config.toml
n_layer = 13
d_model = 256
n_head = 4
n_kv_head = 4
head_dim = 64
d_mlp = 704
vocab_size = 1024
activation = "swiglu"
norm = "rmsnorm"
norm_place = "pre"
norm_eps = 1e-06
positions = "rope"
rope_base = 10000.0
rope_fraction = 1.0
qk_norm = false
attn_scale = 0.125
bias = "none"
tie_embeddings = false
parallel_block = false
init = "trunc"
init_std_qkv = 0.0262
init_std_o = 0.0
init_std_up = 0.0262
init_std_down = 0.0
optimizer = "adamw"
lr = 0.00117
lr_mult_o = 0.9
beta1 = 0.9
beta2 = 0.95
lr_head = 0.00731
grad_clip = 0.5
warmup_steps = 214
schedule = "wsd"
decay_fraction = 0.351
decay_shape = "sqrt"
final_lr_fraction = 0.1
batch_tokens = 32768
seq_len = 256
doc_mask = true
train_tokens = 288900000
steps = 8817
dataset = "wikipedia_en"
MLP neurons of a small language model. Each row is named by its layer, matrix (gate and up: input weights; down: output weights) and neuron, and shows model dimensions 64-191. Each number is 128 + 24 x the weight over its row's rms, rounded and kept within 0 to 255. Numbers have three digits each. A neuron's up and down rows have the sign that makes its largest values positive.
After each neuron's rows, "fires before" lists the tokens most often just after its 100 highest values on Wikipedia text that the model never trained on.

L4.gate69:157116146114109175136124130148088141134164141167128135120118113134124130109107126114165143127167153080095112125083126099108144141093139124137104194111094112108123128148138097134136149073155119116117159124136124141134156174099148122143136109091118112115122167151142122126107085194130155098120103134145180171150102137112136145121147095115112118104135136156160127156092111121127109142114
L4.up69:129146094111140083126090144125137105143095115140134104130130147095135124123093150101109137212083146110103112123132091141155100184152165155141126125126134122136074114156102109151129149116162110124112128131113106166102126154102134152048111099133167118099111122147138102127168152104137176096137134128146156152151165166114146126085116152163159169135094115165144130144150107139103086095144
L4.down69:156140119133152106136093092121152133128151118136151141134141132131197119136146143156104113146120091111103172142150118132115129136103124140150106167144089148157092128129106178158141183124137145121168111128121109112109110131108128133153105120165117138139169167098136082112136186134103194120100108133118119111151148131115131119130128143136113125127098098093115144100150108134119147156119
fires before: " |", ";", " |\n", ".", "ol", "ant"

L6.gate653:155095083143133121130128086138120123158139147099108154088122138122137153147114115108151122101133124134106129122133146105144109136148130105146121101106114099104120125132129124099145133093078104114112148107136158127128136168165128141150137094122132122140137142139116136125108142105127132125138065156085141134156108188130133178180139156155136117110099064152085121150135136136147120120120
L6.up653:157131134177146144116165090169155146135143083137091159132118109122153129121129132105131104102092106103105098114097124157162096119088128151127145161115115121118132138133136116110152106129154109153155153156158087145135183167129092159159117135144134152143116155145140155097074136156120096115153123123118111147116133164140157142111108157105150140117119130133126135132116100105131150118152
L6.down653:157145106108152144099175062098130143124128141089118146135105107136104170135112125139110149125079179132089097135108102127169115106139154146136137119107125138097181134150124124139162071098094155175152138131152152093118126085155111123140131146121139090104102144139098152121113109121094152102150127156111127095106082104132126159145109157103135112136122101133113125119127116152138132120122
fires before: "in", "urn", "rib", "ain", "r", "ra"

L6.gate680:123137143124151134078145113131125118128106129134139127105108173128108115137189121137148163124128107110104103151147192144115097065161060136105105109094160112165139111146148108135144168143146137111105143144122122097139118139142096148136099130112115161065159134088114141154168125129119089156148147115126131113156127156185124175153111089162122115162142144133112130129160113131105148122126
L6.up680:153139124120136064120132174147105166070140119130155135076132114169098119144113151095112134119116111152146130177094099138111146174143108118142149134122129109130141160086083123134151113153153083130148112130168123098137108145140114117129131099084156099116072123152120145150138110115146115049130150126134154130164129127150131145152142156103115119109144128121132104137132100151158135156117
L6.down680:060139128133140126124148116086144150113093140161136133111113130140116150129094100126114146126136105135109146133141138162111110152136142133097122126103060137141130173116114108151142106156129084174121183127152104152145157141126093127138093125117093164070080141155115077094133135118140093161126159128128154091118152136132120126155142130105110185116125112088116170101135164111133143122113
fires before: ",", "s", "–", ".", ".\n\n"

L3.gate32:153115124098098146132151074128126156129145083107138073099184136117097122144120118109124141128139115083118133129131133128134125135127107124156189134096104132092109129108145108131113116100178160117159126154133127082132117150129156136118131158094086148158135152079151120129125141136161138179111172141124162142149134111116088125103091105138134094133141142112086102114111121146117118151085
L3.up32:137087142131153143149109147154103094144096172081110121145132133136116094154109101123137135171145163104121108131121113130115112119119116118152118144121161084156131174153123135115158143150127111167156182126115140113112175117114080137150125158127120136141148090088162106114126108130125133111094112171125117081121136128167168120118136120120095153160101151121133144141075177129149163134113
L3.down32:107121122108124118108161135124118123120193099102120107078169144152125110140134124104120163110132129189111144116120102136156109150176129119123109091156147129118133123124123120067068080152148100140129115126122178114203093130154087158104143096149173104159120142174136111138089150129168128131116137144109137094123118105111126155126083149112171114115132127114100111171131128114124134132161
fires before: " -", " ", "le", "ade"

L6.gate187:115116095123123086136152119112124107110091153109086131144151105141147184153105116142196134119138125072123111117106134118110134081097113112118134128109103086113137084137124138131175106135112132146096152145125102126121140160125086134091120171128139150158162094136144112136102120155135124145156132151077135091109107119118146163169120104168105140132155130138131155171133168148094085120119
L6.up187:097101130141137125125135094129086130115096138144158113112115142156117132101139139122145120119120135162144155104095085113138170066146070094097141166144099131108131099116134089129138177142126082161145131138118115127112113154144162138097120139108115096137169117097171062124139089142153161139158097131155097133104104136104137150100126092140160147138161182134095123126150129130078128156130
L6.down187:120105132125144110127137169114129178099117110105136116144131100129138102143126134126147167147118121135106119132133147147094133101159160072109135114119174140130107139127159137181121172142145109133104131111143092136137122167134131094071154115128153164120143142121137092130098112091118150139134125151130102149117111125121133136148108105175149118176116146097168142114118104117137092110150
fires before: "=", "==", "===", "P", "S"

L4.gate396:157111181094151181137135137121170163143075112124114114122119088102144136120138116122160129130114116094101120111130137139119107084074097156109099154150122149149121078149155075149124097125128093128124177096162125093149148159135128164126141162164130125130170143123170088149123091140088137109150128126085141168140162142133115137152133136150134087116110122119148114160109127102136106111130
L4.up396:120146101117098125091143070116107075156160141135121140169118157160132152152140126141107177126103111139145078162155137084148119116147173147135178107141167128109130152116168123119127121148136116111115100171116138129109150152138114136121142114141132109114143130100129127128122140138127139092133172069135170121155095089097097118089099125141163131089142119116124180099112086149087104147123
L4.down396:092143124096107179097152114127123110148149144119098090161121168141132124153169105161113148119142103135143086142162156126137138093122166147107148136144135113075127118122118122083128151117135169109112103127099124120080141114166149147113165123120149143120098148111108134160147135139138136148153105127117134110149142139113161189099106115116132107093129110129132123069158113152145148144127
fires before: "c", "g", "em", "ough", "l"

L6.gate340:124119103079158131143106146111106126115110153169141122128137095135190149132110161139161140104107118157141134147123089093134103143125116122113153133145118107096134118099115103128071155143145139086150089115127117123101135134147141136140142163160112103161114162137123151150131101120150128134168170132101138138163112115136118107118155122147093153082096129140111149131152122124114084138080
L6.up340:111130110109133155131090169089159131149125159164127073119181152089153114156140111115158140125141103158136051154150126102108075118124086160128126117147150100120135110119103131100108142138133141136126139101114142107107135161167104109143119126131120141158152171099119121116125148167140144096108168125103160131130139096097130166118106134104051116119138137125172163101096117121140131161119
L6.down340:089141122093123164134072162135120135134105135121125132143144096120151145113102117133149176123129116145152078095130131100139123124107117138098130156114159149099138084142159097109117122149137133105132085127130109150139113135142131140117131116138134107172167129101109124100131125169138156120163131129120165162162123122132143162129109111162113158106139111174096153123094094136131127144127
fires before: "g", "c", "p", "em", "h", "pl"

L8.gate680:134133154136119105147144115156117133135144144123143119099107093150145148101121121089136089143151125102050097154143148109152177135148172117116185127157107119108156113140116126114147156122126149112132161140111123133125129135096172112115104140150130137138126148097134113168153100120169095118133143080126132088160109121128103158100110123100155110123124139152137157104082120083124093121111
L8.up680:143116153139148131120141076124095112137118143128125170128091191153157155138124175107133095123121135106158099160166134143151092117173094111155137172118148151110140112130106136129076114094148104129136133116149121134100150172149156111154120113106152074110137143100133089076112127111114124113128131162083145109164146144106133127080143105074134112133132107131080131090102088111168157117154
L8.down680:070137123127113126119148126106126141103142140141097105122121156128148133122122151141107163101079144111101106147126108113146125120159115131123115180107135128128146126091126144122077123127148141136137149131125134126130126115131131120119108181136163170145128136153121136150132093122145106154132129167167125144097150130127145128149105105063126107133100100124146146144141105099101147122146
fires before: "1", "2", "0", "9", ")"

L2.gate31:141130147145116084136151152092153133118117112130107118101118135125118172119128078141133107160135097109112108106124141136162125130092113115119114148101118156112121148140122129129111136120105091112115141114154134081104151147117109118109135101100135137153155107158119112113126115170143149088137110110120118092161128132116145155124169122151115086156123119110152127107157124089138112112099
L2.up31:134142139154134097110052116113071102144100147163118117145084123121118124089117120095109149153167090151145121128110108074149138100083135126147120134152112119111124148179116097085126135082182138140145120115092063133149129145099132133121134149142163174123126110107049165130075124107165090118126077133132124110123123133122140147161114167107122119108146144142138143129141108114117119110145
L2.down31:138095115191172130099120105145112102143134074141155190148160123150119126134142112123163125124101160092095113156132054132154094097133193126126143149112146125125129141139125113120141125136137142132137135149148164119104084149130163154109114127120137138162111121121117137146119139131129144148111175140144155119104116135108145159155171115130133131146092147124119143142124131129135154083136
fires before: "in", "rib", "ain", "id", "r", "ra"

L4.gate479:116102163103105129096114146090087108152120126152110115080049121171141126102116159122147112125163144105100134106136127151112154155158103120133129110087152137149156116133082097110126135104146115107096105149096113143127151122160144119119178118163105156105129149093141114076133125137154114139107067133121115139102140111177140148167162108110117131125104112156141139164109132098111123132114
L4.up479:134152122165159112150126106142110124109122117156172127114094116072101154107096116136169143153112120117105096119148157110161121129145133128219087100118146138106137122127115178139154148121159115139132154113137160128164088174089173116100115106136143140167106167137145125107142084117141141165120120107129136125123130147111081172072122119092113170111112104145096122124112125143106133135084
L4.down479:134128131151140162122111136117113109158144169159149132152114168114098124121130132084135108087078140141110117139131121126117152138175111122117081151173130108146131125108174118140106136138142155115123114135099120161133099120106117138157116109125135146120122103078120145050106132142121118123181107170142110125143124142124146126114197162122112106175153124120117147132169113178127151126146
fires before: "2", "1", " the", "'s"

L10.gate499:130138145116153125093137132129111159120148112095133130130151147137160142165115125132112134136149113115126114130120137133156129082155102161145108137156141158125167094126147094145114101193154111109092166120177141131103170104117158132138126175124121134141119193159109141104134183108138102124140143117158116086118114140166146140118136139135161141127131163098177131112135137157114154163084
L10.up499:127102090138110132139173104083119141160150133171147138081160107123108140133183140082130109100116171111157142147127079106098117122125114127120099135141111109079125131148103146124140163120153140149149080134126097127113117117115125196187170120130137145088068094107097102123111131112137091100111170116102144169122123172106120144177110150131077120147128115163161127149103113119159122103130
L10.down499:174132153161107150124135150137135108106157108114160163133122153110131158127133127135135108140104103128150106118114160130157117132128131103133117143125116139126096141097139115142153088176121144093086145169146116117136126102136125131130107100109139130137088159140134155126137158104143139189102113144160134093111086138134139131123139116141145158097163156126115149121154190154135155135124
fires before: "s", " to", "–", ")", "),"

L3.gate463:124118088104108125160147131141131117150147086143103139105144135115105072110155141149115141182119152102081126128098114081160129132103134128165137125106132113160113146139128103127163161128148156104109130148144160116116096173082152139166114126098074146136156159072089093158146152099124159091127110133108126165121131136171107088184160097182121151120124112093121148147105117156103166128079
L3.up463:149123097138123155126130149119094108136166180131099108073109206104123145117125113165118127119099099108093136110155137145160153092144067153167071135134102155133128177164135140107158107142176151108134130063132137126116141125126096162138144158126158149117133119104118125141131130123145132151126142127152134129102124121144101150135151082164125104152154110093154168133135161157093154141120
L3.down463:143139145148085117153093126168123110121124114139157124126176115124137086154123122148155081125118139140136141107105121118108150114129123103142168059137110078122128087151163115122168142117172098091123113103083090138123148140077162117110145146065135138114122156139132133118106131129171129114144128134142137133151127137163081100105113154160162098124110149134103103149130077119169127143134
fires before: " -", " ", "ition", "ang"

L6.gate85:133132147108120090124126098153082084119130118102134127108108126129124141129134099131149118152103086086095150146120132128076133113145129108113154124120125127102139145107101121157137157148103132121132135130149102146115114165121121127126156157085135132134131134117140118147155118147122119130121159129100115112143125109122134163168158112162175104130156147151182124137129114123129115151116
L6.up85:106105158106108115171132113143083108130112102113126137107137112149111132168142111155163128147114068098114146148117113142087161132130125132102176117107096122117119142096132100104137178134133096111100124150136107140135112157122139130129138135113111131149157147147095127116136093131117133148123153096129136130099142128135142135141117109168108084156126100135169163087131148088124097149123
L6.down85:035132149106119128146131128145122130142116127130122131087133124141132127131136112139130125113131101109130144111116121116120137131118133171119151134116125111121119124170149127131153138097142162113115126146107117148131138123131112114158127131126136133138119123127126136085155095118130135126083124099112125123121152116144142158118114121125116088156125112111127124109136142125113127091131
fires before: "==", "The", "In", "===", "H", "A"

L6.gate30:154123146146128096149129138098146118109125127137123121176161133128138133166125068119097114133146135099087146180135101107120129164106157137105135129126132118115142106118087144155167130154153134128151114161152083150107116170156135152139139116119100120120170107128112140096077107151176166141139154127141140130163060131101092129151092136156128143158120095107154136130119142141155134159068
L6.up30:126121092120098143136130178153134122123128158137124133128139137103140126118119066127121117107124165123108156081131109140141120118159177077148143112075138132141166098118116147134143133130131109176127185125140102126106130116126076116096133139143104121089153120137123115149138137133155103125155122162108117168138127093119101193111105121167140110120126155153165127095096122089100137134111
L6.down30:078115114158097119119130188148140131154119117126074108128113117135117153133165102116167118110145131103083153118166163132154135139131128128111128169082148158089118106126150163127146136151136102113105136117122135150104110096158132105094123151094128095159145103135114144111136116105154103141128098145060131110157125132095088180083094128177141122105122134176163140072158144115117118087153
fires before: "===", "==", "|", "ical"

L4.gate198:130103140090138108147156099105096103190124144122078131080137101126058135141154111108168125131147105093109118150119110117166099163113106117117171159123168162127130157123117140108117136094163122125144129149096160142143143128116141080113095118133120118122149099116110154123108124145170122135109135107135140120143089121118111172133141118125118136130145144174144137128123118112161075123119
L4.up198:154092130151115178093128126094147136089103172121108120114108122104112115159129119141157104134132155084137066138116104120123142110131137142144153146119117130136132171121154176146133114102092118126133112180170116137132148139129102080129118149155132116109165129148156088094076100081132154111167129127104111126102152085127085104128157093131093085116113162162158146138142150094178107150125
L4.down198:110139162097114150137130158125125115161132099136085101121136131118087168147133123102102134179112127110108091103112130125167157155149147100116159151149118163108125137107108136134118168103100156138153101164138174152130107151123183107156111131135145087109107097113115166100097136094150137164132092123125134149120100140181128132131212092119084079109118084128175135162164160093168141139086
fires before: "ew", "ous", "ation", "al", "ant", "ical"